{
  "hidden_size": 192,
  "num_attention_heads": 6,
  "rope_theta": 10000.0,
  "attn_scale": 0.177,
  "bias": "none",
  "init_std_o": 0.0,
  "init_std_up": 0.0405,
  "optimizer": "muon_variant",
  "final_lr_fraction": 0.03,
  "dataset": "wikipedia_en"
}
MLP neurons of a small language model. Each row is named by its layer, matrix (gate and up: input weights) and neuron, and shows model dimensions 32-159. Each number is 50 + 15 x the weight over its row's rms, rounded and kept within 0 to 99. A neuron's up and down rows have the sign that makes its largest values positive.
After each neuron's rows, "fires on" lists the tokens most often at its 100 highest values on Wikipedia text that the model never trained on. A number after a token or word is its count.

L3.gate61:64 67 28 51 27 61 36 79 49 56 40 57 74 21 19 39 70 37 19 50 62 63 57 55 41 62 52 58 50 57 70 49 33 44 63 32 56 63 50 31 08 56 37 59 40 50 44 36 44 31 36 63 39 74 75 60 26 68 53 48 61 54 68 50 30 39 50 64 27 77 76 58 49 57 38 43 41 67 28 40 58 61 42 68 28 47 63 63 71 59 01 57 21 49 53 79 72 38 70 66 39 51 47 49 36 45 45 70 34 26 38 72 67 63 61 59 70 41 67 28 49 42 62 73 63 64 56 45
L3.up61:57 76 49 53 25 61 53 65 44 26 29 44 72 44 49 22 56 50 48 73 58 76 70 57 52 58 52 49 54 60 77 38 37 73 52 11 47 38 54 61 32 69 43 49 59 66 48 25 58 54 25 47 40 90 78 61 51 50 40 59 60 42 63 38 30 49 20 58 28 57 64 57 68 70 14 50 32 47 27 37 44 44 42 41 33 19 65 52 65 52 32 52 25 47 63 58 42 39 43 34 33 44 49 62 50 54 71 63 58 33 26 82 69 63 67 65 70 48 55 36 52 60 46 72 52 66 59 49
fires on: ".\n\n" 56, "|" 17, "-" 7, ":" 6

L3.gate680:42 30 51 36 43 62 60 39 43 50 62 48 45 50 56 68 20 46 49 60 50 50 32 09 32 60 62 57 58 56 73 62 41 54 47 63 63 25 30 48 40 48 47 59 70 80 63 29 56 43 30 87 60 61 13 63 59 32 69 45 23 48 55 44 68 45 67 51 22 39 73 37 66 28 55 63 45 83 50 76 65 66 50 26 45 51 49 61 61 57 80 32 49 44 56 67 48 59 41 45 80 39 47 23 56 45 60 43 58 36 58 39 47 43 24 56 53 52 39 77 59 33 42 40 33 48 43 33
L3.up680:75 47 36 19 49 65 40 57 65 36 41 53 44 61 52 66 24 23 28 55 49 54 43 38 48 57 68 77 34 28 50 64 56 33 40 25 33 40 49 42 54 51 62 46 41 63 66 25 38 46 89 64 51 57 29 43 47 54 48 44 55 29 41 55 56 40 59 43 39 46 44 42 55 21 62 64 48 51 45 65 55 52 35 50 46 76 40 69 53 32 70 43 68 51 57 56 46 34 50 45 19 29 48 56 55 47 59 49 46 60 38 58 49 68 49 65 62 55 61 66 57 65 58 12 30 72 11 52
fires on: " (" 52, "," 33, "'," 9

L6.gate386:73 53 36 63 37 31 22 33 54 67 50 42 57 49 32 66 33 54 45 37 55 72 54 49 71 60 58 37 67 63 56 39 32 62 78 76 47 34 04 29 49 59 26 26 56 50 64 54 36 49 63 50 47 25 58 48 55 59 54 49 62 60 66 78 55 88 30 70 48 55 58 56 40 51 49 87 29 62 27 54 43 52 62 31 28 37 32 58 44 53 49 48 44 50 86 65 57 60 31 54 23 30 65 54 43 49 41 57 37 31 49 69 38 25 46 76 61 72 35 56 42 70 52 39 33 56 70 35
L6.up386:42 39 57 76 30 66 54 67 57 46 74 70 30 51 39 59 44 33 46 37 65 51 61 53 67 56 54 53 65 69 58 71 51 54 38 56 41 23 60 56 30 69 24 20 69 75 40 50 74 30 38 59 51 65 48 14 82 56 33 25 46 74 58 67 42 47 56 46 34 55 44 28 46 44 50 64 66 50 58 37 57 44 69 23 27 37 61 60 31 47 60 42 42 46 45 39 56 54 55 48 31 51 46 41 51 61 34 58 25 51 60 62 45 45 35 28 82 62 58 35 59 56 49 00 44 59 51 79
fires on: "," 36, "em" 20, "M" 14, " M" 6, "-M" 5

L3.gate215:22 43 30 56 46 48 35 56 77 61 71 57 46 83 60 30 29 65 62 32 44 59 57 65 65 55 88 34 73 22 45 35 71 44 53 61 55 51 42 24 44 65 72 47 34 49 60 33 34 62 61 54 57 49 36 51 29 34 31 78 29 39 42 37 57 41 47 43 25 56 46 46 24 52 17 50 57 29 37 27 68 46 80 73 26 42 38 61 94 58 38 30 31 32 80 42 18 64 30 44 55 42 65 65 77 56 46 50 44 18 48 80 50 47 72 40 66 45 40 75 45 50 65 59 46 67 36 54
L3.up215:54 33 29 29 52 48 46 56 57 70 87 54 53 59 55 34 40 62 43 37 55 49 30 56 47 45 51 37 57 55 58 72 42 39 48 34 64 47 32 63 64 50 38 32 67 45 60 65 43 51 63 32 60 64 50 43 49 42 36 62 54 72 54 42 33 45 30 44 52 37 45 51 64 41 40 57 50 52 52 42 61 73 46 00 22 38 43 25 45 68 45 19 50 50 75 38 31 59 55 54 44 34 47 16 47 72 35 41 72 44 60 70 52 26 33 37 16 52 25 43 53 87 83 56 25 38 59 39
fires on: "ip" 11, "S" 11, "M" 9, " S" 9, "inc" 7, "R" 6

L6.gate199:55 36 29 19 54 65 20 25 55 44 41 64 48 62 45 44 73 59 37 28 40 51 44 37 57 71 38 62 44 51 57 43 40 26 54 82 43 43 45 48 88 40 49 18 52 37 75 41 63 67 47 45 27 46 33 54 26 33 50 61 53 52 68 50 39 43 30 55 60 61 56 41 67 54 44 79 25 48 59 27 37 75 21 57 40 63 60 51 36 29 27 73 74 31 69 37 33 60 51 51 50 45 69 43 28 49 58 20 63 44 61 47 76 64 64 32 44 71 75 60 43 35 54 63 37 51 38 63
L6.up199:60 83 27 44 56 76 52 55 32 69 60 40 28 54 71 25 53 61 43 52 52 46 51 82 52 53 50 55 37 79 55 45 45 80 40 63 46 39 55 59 57 59 58 68 59 54 53 58 73 34 55 52 52 29 46 49 32 56 80 28 16 58 85 62 39 47 23 46 23 44 43 60 26 59 34 21 46 33 35 73 67 36 40 48 77 60 48 41 55 23 60 52 52 57 32 61 45 50 22 47 45 42 53 49 40 40 40 64 45 63 33 61 58 24 57 36 21 60 52 38 67 15 33 56 49 37 53 58
fires on: " N" 73, " announced" 5, "e" 4

L6.gate342:45 50 47 46 66 20 71 50 59 34 47 53 38 31 51 89 51 75 66 42 74 52 54 63 42 12 48 64 45 62 48 70 54 39 56 27 69 54 49 57 25 24 42 24 30 43 55 28 58 38 51 64 45 51 43 52 67 41 31 64 73 44 49 89 38 71 59 57 60 74 63 58 51 21 69 43 47 32 36 49 35 21 24 68 57 60 54 07 41 35 41 55 46 84 57 65 39 53 46 49 45 59 54 63 21 57 21 60 70 59 59 34 56 58 48 62 44 57 55 68 53 47 64 50 23 69 54 41
L6.up342:44 48 30 49 35 20 79 46 71 30 41 82 51 37 37 54 69 39 67 51 88 45 77 31 08 67 63 61 38 70 58 30 61 75 35 51 52 45 35 87 48 51 51 64 48 43 28 47 67 34 48 31 42 32 33 35 72 49 66 67 57 53 50 72 58 86 35 32 56 64 49 57 44 26 34 73 31 34 31 36 45 48 45 44 45 84 50 54 38 35 44 52 50 53 38 29 56 49 36 59 68 43 35 53 16 41 33 57 48 43 48 18 52 56 24 59 42 44 51 57 55 33 72 52 38 65 48 33
fires on: "w" 29, "aw" 20, "ew" 6, "'" 5, " W" 5, "As" 4

L3.gate167:68 68 41 85 68 62 23 60 45 43 23 59 66 63 31 78 52 53 49 43 51 39 27 59 43 46 81 57 63 55 67 30 52 64 50 50 63 54 42 43 43 59 44 68 55 41 49 49 36 64 67 71 59 59 36 80 46 63 24 69 64 40 39 57 36 28 56 55 68 53 63 53 47 55 51 47 65 99 44 38 50 29 46 37 77 65 28 49 47 47 14 83 35 73 37 30 68 42 48 65 62 29 67 36 74 28 37 53 61 50 35 55 65 57 43 67 38 69 67 39 46 34 59 36 46 31 46 44
L3.up167:62 55 58 44 76 79 13 44 48 46 40 44 58 61 62 64 24 57 42 33 27 30 42 43 65 61 65 60 61 67 56 39 75 69 37 49 56 58 55 43 60 73 60 73 41 71 89 57 55 63 67 67 40 80 23 73 61 71 39 54 51 31 61 60 66 26 61 56 86 33 60 63 55 51 58 43 58 79 19 49 63 17 62 61 52 54 43 51 51 38 36 52 45 63 72 37 53 55 30 55 67 44 73 31 63 62 71 63 40 51 23 58 64 70 50 45 49 68 53 42 24 48 66 56 34 39 38 37
fires on: " |\n\n" 31, "\n\n" 22, "ol" 18, ".\n\n" 8, ")\n\n" 5, " zone" 4

L6.gate183:61 43 50 45 41 30 39 84 42 24 36 49 58 34 83 37 37 75 73 44 46 41 61 59 57 39 48 56 34 48 78 55 22 20 46 34 53 17 74 49 59 37 46 57 50 66 62 32 35 56 74 54 35 34 53 58 45 43 53 39 50 23 66 42 52 55 34 74 40 67 52 61 49 50 60 59 17 40 44 51 66 48 21 58 37 66 73 76 43 33 42 30 41 71 48 43 78 50 70 27 45 48 29 40 54 34 32 54 66 47 57 63 58 63 10 50 35 49 40 54 46 47 49 77 56 60 53 33
L6.up183:56 59 23 35 46 43 57 64 61 53 50 43 59 37 38 26 33 37 58 35 47 53 29 33 48 37 54 44 72 68 74 65 45 58 64 57 66 48 42 69 55 49 60 76 43 79 36 48 68 52 39 48 55 31 51 81 64 50 50 57 38 57 56 48 34 58 31 65 64 71 50 27 45 36 50 49 40 61 43 38 35 60 39 31 30 45 47 43 60 13 78 25 75 35 30 30 27 09 54 78 55 42 59 57 51 41 56 44 77 50 50 44 31 71 39 47 65 94 58 74 52 74 46 30 39 69 59 49
fires on: " w" 14, "inn" 10, " Pol" 9, " W" 9, "w" 5, "x" 5

L6.gate479:37 76 38 85 41 57 44 36 55 52 65 68 67 33 65 67 32 61 69 58 80 53 48 55 72 39 31 44 31 55 69 60 39 70 76 53 56 57 68 64 65 48 50 55 55 52 55 33 76 31 42 03 46 38 26 74 55 42 35 64 65 49 65 58 66 71 39 42 67 51 39 27 62 84 53 67 65 66 67 65 53 35 40 43 47 07 44 49 26 24 68 40 64 44 65 54 62 35 74 53 66 89 55 61 88 39 66 38 46 53 59 39 68 38 58 50 37 39 40 25 57 50 65 67 68 54 51 49
L6.up479:38 44 33 49 58 39 70 28 52 86 41 61 36 99 16 42 48 52 42 22 61 55 32 23 37 73 66 99 47 63 64 18 45 57 63 63 44 56 19 45 46 47 68 67 49 35 46 43 53 37 48 35 32 46 40 56 49 48 41 74 63 57 50 58 65 66 69 68 99 47 65 79 43 74 69 51 59 53 59 51 34 32 55 48 42 53 64 47 51 33 57 55 42 60 30 39 41 59 63 49 57 63 84 53 56 32 63 65 78 58 70 42 17 50 50 41 45 59 40 58 58 61 49 61 39 43 70 55
fires on: "p" 21, "-p" 12, " rep" 11, " p" 7, "int" 6, " P" 6

L3.gate373:44 28 38 59 56 43 80 42 65 25 64 61 49 53 70 41 51 61 29 54 23 27 58 67 59 50 58 52 54 38 40 67 54 64 50 61 40 42 49 55 33 66 67 67 60 51 81 37 29 51 56 55 28 27 39 55 75 28 37 58 67 38 45 51 63 43 42 44 50 43 42 34 11 53 26 37 30 23 37 44 63 66 62 67 66 65 48 63 60 52 48 34 25 25 22 36 22 52 26 18 67 76 56 58 62 67 42 38 34 30 24 73 55 30 66 64 49 39 56 51 61 44 46 56 39 65 68 69
L3.up373:43 42 47 38 54 49 27 43 58 35 49 40 60 65 44 51 70 56 59 40 52 54 47 57 60 75 68 34 66 63 72 52 67 38 64 59 27 35 53 68 47 55 41 25 38 56 73 58 44 68 51 40 63 45 52 33 66 54 50 40 46 57 35 59 50 68 45 62 65 46 28 58 65 35 45 44 39 39 99 72 39 64 41 36 71 67 60 51 44 42 43 63 58 62 77 79 54 68 92 45 69 45 35 36 34 76 36 56 45 44 53 51 70 65 30 44 64 63 52 18 41 25 45 57 84 28 69 69
fires on: "ot" 21, " ft" 14, " prot" 13, "el" 10, " Public" 5

L3.gate50:48 57 80 54 40 45 51 45 59 45 50 67 47 52 44 23 52 62 54 53 57 46 48 53 35 48 03 55 43 39 78 64 61 58 59 63 48 41 44 46 48 71 18 43 48 35 79 39 86 50 55 53 58 56 66 44 53 39 45 41 55 88 48 63 55 46 56 63 48 39 56 63 45 64 39 34 44 66 44 48 40 56 62 42 65 58 78 54 62 46 67 36 06 59 53 19 49 49 66 64 52 48 56 55 44 43 35 46 03 59 64 33 62 46 45 34 59 81 70 61 25 54 51 55 62 65 62 03
L3.up50:60 53 55 44 35 62 63 39 46 41 49 50 56 40 43 24 63 71 49 16 24 51 33 59 59 45 51 36 29 50 56 52 58 90 41 62 44 77 38 76 39 53 38 63 65 38 66 40 75 35 47 72 37 29 35 48 67 43 43 31 53 50 44 54 15 30 32 51 60 63 64 95 72 56 69 47 63 49 61 48 58 69 49 49 64 68 45 60 55 61 64 56 34 46 61 71 32 40 53 46 36 66 58 33 21 48 34 46 31 47 90 44 65 21 69 67 46 78 69 79 33 44 54 50 57 30 50 42
fires on: " at" 18, "ar" 16, "T" 8, "h" 6, "-t" 6

L3.gate245:25 48 38 48 50 39 51 57 63 73 54 73 36 53 40 35 55 34 71 63 59 60 64 63 45 33 57 15 40 45 57 39 79 28 38 63 49 52 25 46 36 50 42 61 87 70 46 51 45 60 39 29 61 74 38 33 54 36 26 64 66 48 71 39 54 57 63 53 50 43 39 13 21 47 56 67 35 71 66 39 43 51 74 51 32 65 65 51 58 34 55 56 49 32 54 45 39 40 50 32 38 37 69 28 38 47 44 55 48 27 25 74 37 24 32 67 54 63 34 52 42 51 28 35 62 59 81 48
L3.up245:27 51 47 29 43 23 49 50 51 76 67 64 59 37 39 59 51 37 39 75 47 42 64 56 60 51 26 44 62 46 41 39 49 49 72 78 44 61 36 61 55 71 40 21 60 53 26 74 64 65 41 59 32 70 46 38 52 47 31 50 38 68 32 42 36 53 55 58 30 44 35 23 46 45 63 76 43 72 57 42 51 43 55 70 46 44 29 27 59 37 58 53 48 48 76 66 49 22 50 85 71 39 71 40 54 79 23 53 28 46 48 71 41 08 30 65 56 50 66 57 49 53 42 27 62 45 65 72
fires on: "em" 33, "M" 30, "am" 10, "im" 8, "ur" 7, "m" 6

L3.gate265:61 53 62 64 47 39 70 55 48 61 37 61 54 55 36 42 67 66 50 54 53 69 64 47 79 56 49 56 50 40 40 71 49 52 39 72 41 47 49 34 52 46 08 99 44 34 52 32 59 25 45 55 59 34 32 40 28 27 54 48 36 46 45 53 51 45 36 35 15 43 10 24 39 17 24 35 48 49 40 40 58 51 45 46 43 50 69 31 33 51 47 45 37 66 58 57 55 66 59 67 31 36 61 66 52 59 27 69 56 42 32 41 71 48 50 43 70 51 48 57 62 18 84 56 69 09 44 31
L3.up265:39 34 55 73 60 47 69 67 35 18 48 75 29 56 50 36 62 49 72 67 31 92 49 24 64 39 39 54 41 41 45 88 44 53 44 54 38 53 63 57 66 22 41 62 50 55 38 48 77 43 39 43 45 36 30 39 51 53 56 62 42 28 61 41 54 45 51 72 46 41 64 29 81 24 27 55 50 54 22 40 83 53 58 46 25 64 61 42 37 27 59 58 34 47 55 59 28 58 64 75 55 31 44 53 23 37 59 54 58 52 58 80 28 48 31 47 26 37 40 56 52 35 69 48 53 26 66 55
fires on: "ach" 35, "let" 12, "ev" 9, " Mah" 6

L6.gate204:53 52 22 79 53 68 33 44 34 15 63 70 36 73 61 34 54 63 55 56 42 47 67 68 52 39 51 43 50 38 52 41 49 49 62 69 58 48 67 66 38 42 45 73 23 62 34 52 55 52 61 53 49 39 49 43 61 63 53 45 57 74 54 51 36 41 48 59 78 45 68 49 48 49 49 31 54 55 56 70 30 55 61 41 88 36 16 72 38 71 30 51 57 63 62 63 40 39 82 60 25 00 49 49 43 52 35 48 45 47 39 65 84 54 69 33 59 69 85 56 36 61 61 48 50 79 58 57
L6.up204:38 54 67 44 84 54 30 38 71 46 36 41 54 67 68 34 50 66 46 67 15 53 41 68 65 20 47 34 41 65 61 46 68 41 31 55 45 45 33 25 50 54 47 29 46 44 45 59 74 67 52 32 66 34 47 71 49 70 56 27 65 63 51 66 36 61 49 29 71 35 48 85 46 57 61 65 42 52 62 50 50 32 49 60 46 42 58 43 47 58 63 13 50 42 60 78 16 54 18 47 69 49 73 37 69 48 20 43 30 76 36 75 73 34 57 45 54 50 73 50 71 51 36 61 58 24 52 72
fires on: " |\n\n" 37, "\n\n" 18, " Apps" 7, ")\n\n" 6

L5.gate339:59 66 31 69 80 59 45 52 35 67 52 55 58 63 49 37 48 18 48 72 78 28 46 56 50 26 77 42 42 12 65 50 45 49 65 42 58 99 67 35 57 43 31 44 63 58 59 43 51 39 54 52 65 74 53 58 43 62 42 23 65 51 62 46 66 24 58 85 66 18 35 53 61 80 32 43 61 79 64 64 63 57 38 54 46 74 62 12 51 71 20 36 39 42 41 22 62 53 67 65 38 63 42 44 42 66 54 59 71 37 62 50 76 60 35 57 71 48 58 22 44 34 32 41 35 53 67 49
L5.up339:56 86 57 50 36 98 34 77 53 44 44 46 33 49 19 09 67 54 34 36 59 49 70 55 37 61 45 64 40 68 53 64 38 65 73 47 69 43 39 50 59 64 68 56 47 76 50 55 39 37 54 58 37 61 58 76 45 46 48 62 61 35 58 32 43 40 20 48 59 70 53 44 84 63 47 41 52 60 24 33 50 64 61 68 59 49 62 49 39 34 33 65 34 60 35 56 54 27 77 54 54 44 60 45 29 46 49 61 70 31 26 71 53 53 36 44 63 35 48 47 68 45 23 42 56 40 35 65
fires on: ".\n\n" 31, "\n\n" 29, "-" 17, "=" 8, ")\n\n" 5, ":" 4

L3.gate90:60 32 18 26 40 76 25 40 57 42 80 71 42 52 44 53 36 56 43 40 72 75 51 59 64 56 54 22 50 57 52 61 65 27 57 38 49 07 26 49 54 40 63 48 32 68 46 48 66 45 47 54 72 28 40 55 39 55 60 63 60 63 31 75 42 60 49 16 40 69 49 63 49 53 32 59 46 78 43 89 60 63 38 39 44 30 63 50 41 57 45 32 48 53 19 55 26 34 46 34 33 69 57 42 34 33 63 40 42 54 28 59 46 54 28 63 49 38 57 31 56 27 44 50 44 63 31 17
L3.up90:80 47 35 28 40 52 63 39 65 48 35 41 28 59 46 52 64 21 47 46 70 51 60 42 26 13 37 30 30 27 65 46 54 75 72 59 51 60 46 40 46 21 49 39 60 50 68 48 45 71 50 51 71 32 54 51 30 67 27 33 30 66 20 49 27 63 46 23 43 44 52 47 65 45 50 85 54 33 37 44 51 65 63 08 54 68 55 38 40 36 37 39 36 49 56 82 34 35 67 53 26 25 47 53 42 46 54 48 47 52 41 44 44 65 36 71 60 66 58 80 57 47 38 40 35 47 43 35
fires on: " (" 22, " and" 11, " prov" 11, "-" 10, " of" 10, " S" 6

L3.gate560:52 23 46 67 43 54 50 56 47 60 52 73 84 47 27 40 61 57 61 28 61 56 49 39 42 63 51 58 69 55 62 38 43 59 69 55 55 71 45 65 49 57 61 73 43 77 44 61 46 63 24 30 52 73 44 59 38 49 56 22 53 43 52 29 41 63 32 56 59 59 52 40 57 38 63 45 41 73 70 70 40 40 31 28 14 63 76 55 71 39 33 55 68 34 42 17 60 57 72 43 46 49 79 30 56 55 53 43 43 46 58 47 55 69 63 54 67 51 63 17 61 62 46 42 57 38 40 68
L3.up560:57 53 17 57 30 81 46 42 50 75 62 76 89 39 20 50 56 58 60 52 51 56 92 62 39 50 59 60 36 30 59 55 56 42 67 27 68 58 36 31 70 17 47 44 72 71 59 14 35 75 36 39 60 55 64 57 60 42 40 41 45 63 65 48 51 54 43 68 42 53 53 66 56 50 51 58 44 73 30 57 38 38 56 61 35 74 61 71 59 46 52 30 50 44 52 40 52 43 43 67 58 59 99 40 40 34 48 52 48 50 49 40 53 64 56 46 57 46 66 31 54 50 50 60 50 50 72 47
fires on: "." 32, "-" 29, ".\n\n" 13, "\n\n" 12, "?" 4, ".\"" 4

L6.gate229:61 40 68 51 31 47 37 31 57 62 50 34 52 60 47 52 67 44 45 29 44 42 49 46 56 29 63 45 78 62 45 50 46 28 60 44 28 68 54 59 49 37 78 43 37 46 65 52 53 96 27 56 54 53 23 50 46 53 41 40 56 71 55 44 74 47 24 62 43 66 47 67 37 63 28 38 41 42 41 46 54 73 87 74 70 54 50 80 47 67 51 67 45 80 40 65 55 27 49 30 63 43 77 69 68 57 65 37 54 40 70 40 53 69 86 59 42 40 39 36 56 42 17 51 45 37 47 75
L6.up229:76 35 36 52 50 46 46 33 44 20 36 62 40 98 27 75 84 36 34 70 53 42 70 46 58 51 61 62 54 47 47 64 56 38 69 67 60 46 53 43 37 53 48 62 53 34 34 45 39 54 45 63 81 61 57 49 51 51 55 50 52 20 52 84 47 31 45 52 49 54 44 08 40 56 28 59 56 49 59 47 60 64 41 93 35 38 59 04 59 53 69 39 53 59 37 35 49 41 56 79 56 46 59 39 42 57 40 39 57 13 55 60 33 45 36 54 34 31 41 25 38 53 58 61 70 58 63 45
fires on: " Re" 15, " rec" 15, " re" 15, "u" 6, "b" 4, " Rh" 4

L5.gate320:36 69 76 51 40 25 45 49 46 68 73 33 54 14 18 56 54 82 41 44 77 44 70 37 43 51 47 65 29 38 45 47 54 51 72 30 27 64 46 39 45 39 54 29 22 50 68 35 52 65 43 47 39 67 68 29 40 61 66 46 71 53 36 62 58 34 34 45 40 53 54 47 47 52 26 32 38 45 88 60 41 51 65 46 69 49 80 30 57 34 42 46 56 55 52 57 47 22 87 31 63 56 43 58 87 62 45 45 65 70 45 19 38 61 60 57 41 40 63 25 49 43 42 50 69 53 59 66
L5.up320:74 49 50 71 46 25 47 39 63 49 36 60 53 46 36 47 65 24 54 59 45 53 74 63 37 26 67 48 35 31 41 41 51 46 32 39 56 38 42 54 36 39 50 11 57 23 43 41 24 46 55 64 81 59 50 45 36 43 43 33 45 35 72 62 44 47 52 50 89 53 41 38 44 64 53 60 49 34 51 54 54 49 38 19 61 39 46 48 28 71 65 34 70 41 70 24 36 64 33 72 53 21 63 52 59 42 81 48 35 58 56 47 73 60 51 45 60 65 47 89 69 54 23 61 46 25 65 29
fires on: " re" 79, "19" 12

L5.gate699:35 77 71 74 41 39 23 61 50 54 31 62 77 20 33 50 41 50 56 57 57 81 56 39 43 39 79 90 52 54 46 48 69 75 54 33 45 43 39 55 26 29 48 41 57 68 43 45 60 58 58 50 49 57 47 51 53 62 14 51 36 46 31 51 47 55 85 53 36 29 59 23 63 56 51 21 57 73 70 56 53 30 64 41 55 45 55 58 54 44 40 67 41 25 66 49 58 49 45 61 45 38 64 43 51 69 49 51 45 45 53 70 78 40 37 63 56 33 22 44 71 55 23 56 45 38 42 47
L5.up699:45 63 34 40 43 55 36 63 48 49 52 32 10 76 24 44 46 52 43 37 49 36 35 52 43 47 72 55 59 36 49 65 69 55 41 49 45 57 40 46 71 60 28 63 36 61 59 49 46 46 41 46 25 44 18 50 25 36 83 56 40 42 80 57 39 31 62 30 23 46 54 47 26 56 61 51 35 73 46 14 55 56 49 48 37 41 50 51 65 45 23 92 81 50 38 43 60 15 74 41 76 18 59 45 71 24 56 46 35 44 26 60 51 77 75 84 69 34 53 43 28 39 44 44 36 45 34 49
fires on: ".\n\n" 56, "\n\n" 12, ":" 9, "-" 7, "." 4

L5.gate439:52 54 48 54 39 26 44 59 44 75 26 48 42 83 62 50 74 50 30 50 66 38 58 44 39 59 71 65 38 53 36 50 21 48 55 40 74 38 37 51 67 79 39 35 28 51 57 32 57 51 56 39 40 43 54 29 57 55 49 30 54 50 74 53 52 57 40 37 66 74 62 19 37 48 64 64 40 33 46 66 52 29 58 43 64 43 50 42 62 67 62 31 52 50 56 49 56 19 55 87 68 67 84 40 34 43 37 39 66 51 36 38 36 48 69 40 60 20 58 17 68 53 47 60 66 66 48 40
L5.up439:64 39 41 41 47 88 58 56 60 37 48 43 46 79 42 62 46 56 21 50 58 53 44 08 56 35 60 72 50 36 44 41 46 57 52 52 53 48 63 73 51 27 39 64 48 45 39 41 58 44 56 52 19 52 84 47 41 47 22 71 42 52 15 36 38 30 87 62 47 68 63 54 47 66 50 42 52 48 47 64 48 58 40 44 57 28 50 72 50 49 51 26 54 53 40 62 55 59 37 64 44 58 51 33 60 52 26 52 40 44 10 56 57 48 71 36 37 14 71 57 48 57 52 51 32 55 37 56
fires on: " (" 100

L5.gate384:50 64 26 32 54 71 52 48 79 57 71 57 73 52 71 45 71 55 49 59 84 51 58 62 77 22 24 56 42 46 56 39 51 44 40 40 57 49 59 43 34 60 70 41 40 57 45 39 54 63 70 66 54 41 54 58 45 77 45 42 36 67 37 47 48 31 40 53 70 43 43 77 76 39 42 26 54 53 62 41 65 71 49 29 65 55 30 51 19 64 27 56 57 83 66 39 27 30 64 34 35 74 17 69 49 80 58 39 66 51 57 50 41 33 56 80 44 48 59 46 47 64 50 64 60 64 52 39
L5.up384:43 54 35 38 76 67 50 46 69 46 57 45 57 13 22 57 24 59 18 76 53 36 51 63 40 20 54 50 19 47 45 25 23 55 26 55 20 53 56 59 34 53 38 30 44 23 59 44 44 49 82 56 45 50 53 51 38 58 43 65 50 43 54 31 66 54 77 48 57 45 41 32 59 42 40 26 54 35 51 59 18 65 29 40 69 66 37 60 50 35 50 60 52 55 54 38 54 57 56 49 43 34 36 58 41 63 65 41 27 82 48 38 28 16 68 53 50 81 45 42 81 17 67 69 64 65 46 55
fires on: "/" 14, ":" 12, "S" 9, " in" 8, "O" 7, " and" 4

L3.gate455:31 67 54 65 80 46 47 44 39 66 34 55 57 39 59 57 53 48 33 64 49 55 67 65 49 42 21 62 35 40 80 55 32 48 52 50 42 53 47 68 77 42 37 50 54 32 78 55 53 48 53 57 43 75 77 35 35 53 54 56 58 31 51 72 62 24 41 48 69 70 53 21 29 68 32 57 31 55 50 39 63 57 70 57 53 35 59 42 33 44 38 42 35 27 49 49 49 35 44 49 73 63 54 13 44 27 46 51 56 44 63 67 61 69 46 48 28 37 62 60 47 45 58 70 44 34 42 53
L3.up455:76 38 42 39 65 62 44 72 48 52 84 18 58 42 56 65 41 48 62 58 42 39 40 36 46 61 34 49 55 61 50 38 54 48 70 69 66 41 42 62 72 64 36 51 41 45 27 85 52 51 59 43 67 60 49 65 51 75 61 30 47 76 74 46 39 33 51 42 62 52 45 80 22 33 72 51 55 46 64 50 69 29 50 53 31 42 53 69 69 58 60 16 38 60 58 67 60 21 44 51 21 52 69 40 41 35 46 07 48 54 47 64 37 50 36 58 05 67 32 53 73 55 21 40 66 66 48 57
fires on: "ter" 27, "s" 24, "z" 9, "m" 8, "e" 8

L5.gate705:58 63 57 73 53 41 39 50 74 75 59 52 67 32 36 50 38 57 13 48 86 57 35 50 31 71 70 88 40 77 75 30 56 48 41 42 53 45 65 58 28 53 30 47 39 42 43 46 46 73 45 51 53 60 51 65 24 79 31 50 54 16 51 40 63 26 31 44 41 30 55 32 56 69 43 42 46 31 57 56 46 66 46 51 41 33 72 67 43 67 52 74 32 49 28 45 46 48 41 51 37 61 42 37 50 64 73 50 18 50 31 59 50 77 38 72 50 18 81 36 48 60 51 32 32 45 55 68
L5.up705:34 51 51 44 76 55 46 53 52 31 53 48 64 51 53 10 33 64 66 52 74 28 80 19 34 37 54 36 31 52 59 58 55 26 26 55 56 41 46 70 55 61 47 52 46 51 34 51 51 50 50 71 50 75 43 56 74 45 36 49 58 41 61 54 37 26 45 61 42 53 69 23 39 57 27 34 61 64 58 79 57 46 49 72 51 35 49 47 42 50 57 71 40 54 77 29 72 51 29 62 47 55 56 37 47 28 58 51 50 73 48 64 64 85 44 61 36 55 26 00 55 57 37 55 64 67 41 68
fires on: ".\n\n" 58, "." 11, " |\n\n" 9, "\n\n" 6, ").\n\n" 4

L3.gate268:41 64 31 47 63 89 89 84 77 48 23 49 40 44 66 44 38 33 24 42 26 52 52 48 56 62 30 63 57 08 27 29 57 41 47 51 43 54 42 55 57 49 46 59 55 65 55 27 26 41 78 37 73 69 28 48 53 50 45 49 64 50 45 38 51 28 59 61 65 65 50 35 35 42 22 61 40 54 50 62 71 49 63 30 32 43 46 42 62 50 46 51 71 29 50 56 44 17 35 71 61 55 42 39 67 58 28 38 63 55 43 69 74 40 40 43 45 05 68 17 35 12 59 49 57 37 50 59
L3.up268:44 66 39 28 76 76 75 74 75 46 11 74 32 55 47 63 64 37 54 21 28 45 28 42 49 58 59 68 48 48 42 43 69 64 56 66 75 60 44 64 71 45 58 71 40 75 56 52 44 38 92 19 39 75 39 57 43 55 55 40 57 34 43 54 69 29 61 44 43 44 55 16 54 26 39 44 50 22 62 60 60 48 50 41 46 30 35 57 82 48 35 59 71 19 37 28 58 39 45 69 40 36 31 38 37 34 41 60 68 51 44 56 60 48 35 39 44 27 49 47 59 30 61 52 55 75 55 38
fires on: " (" 70, " " 20, "out" 5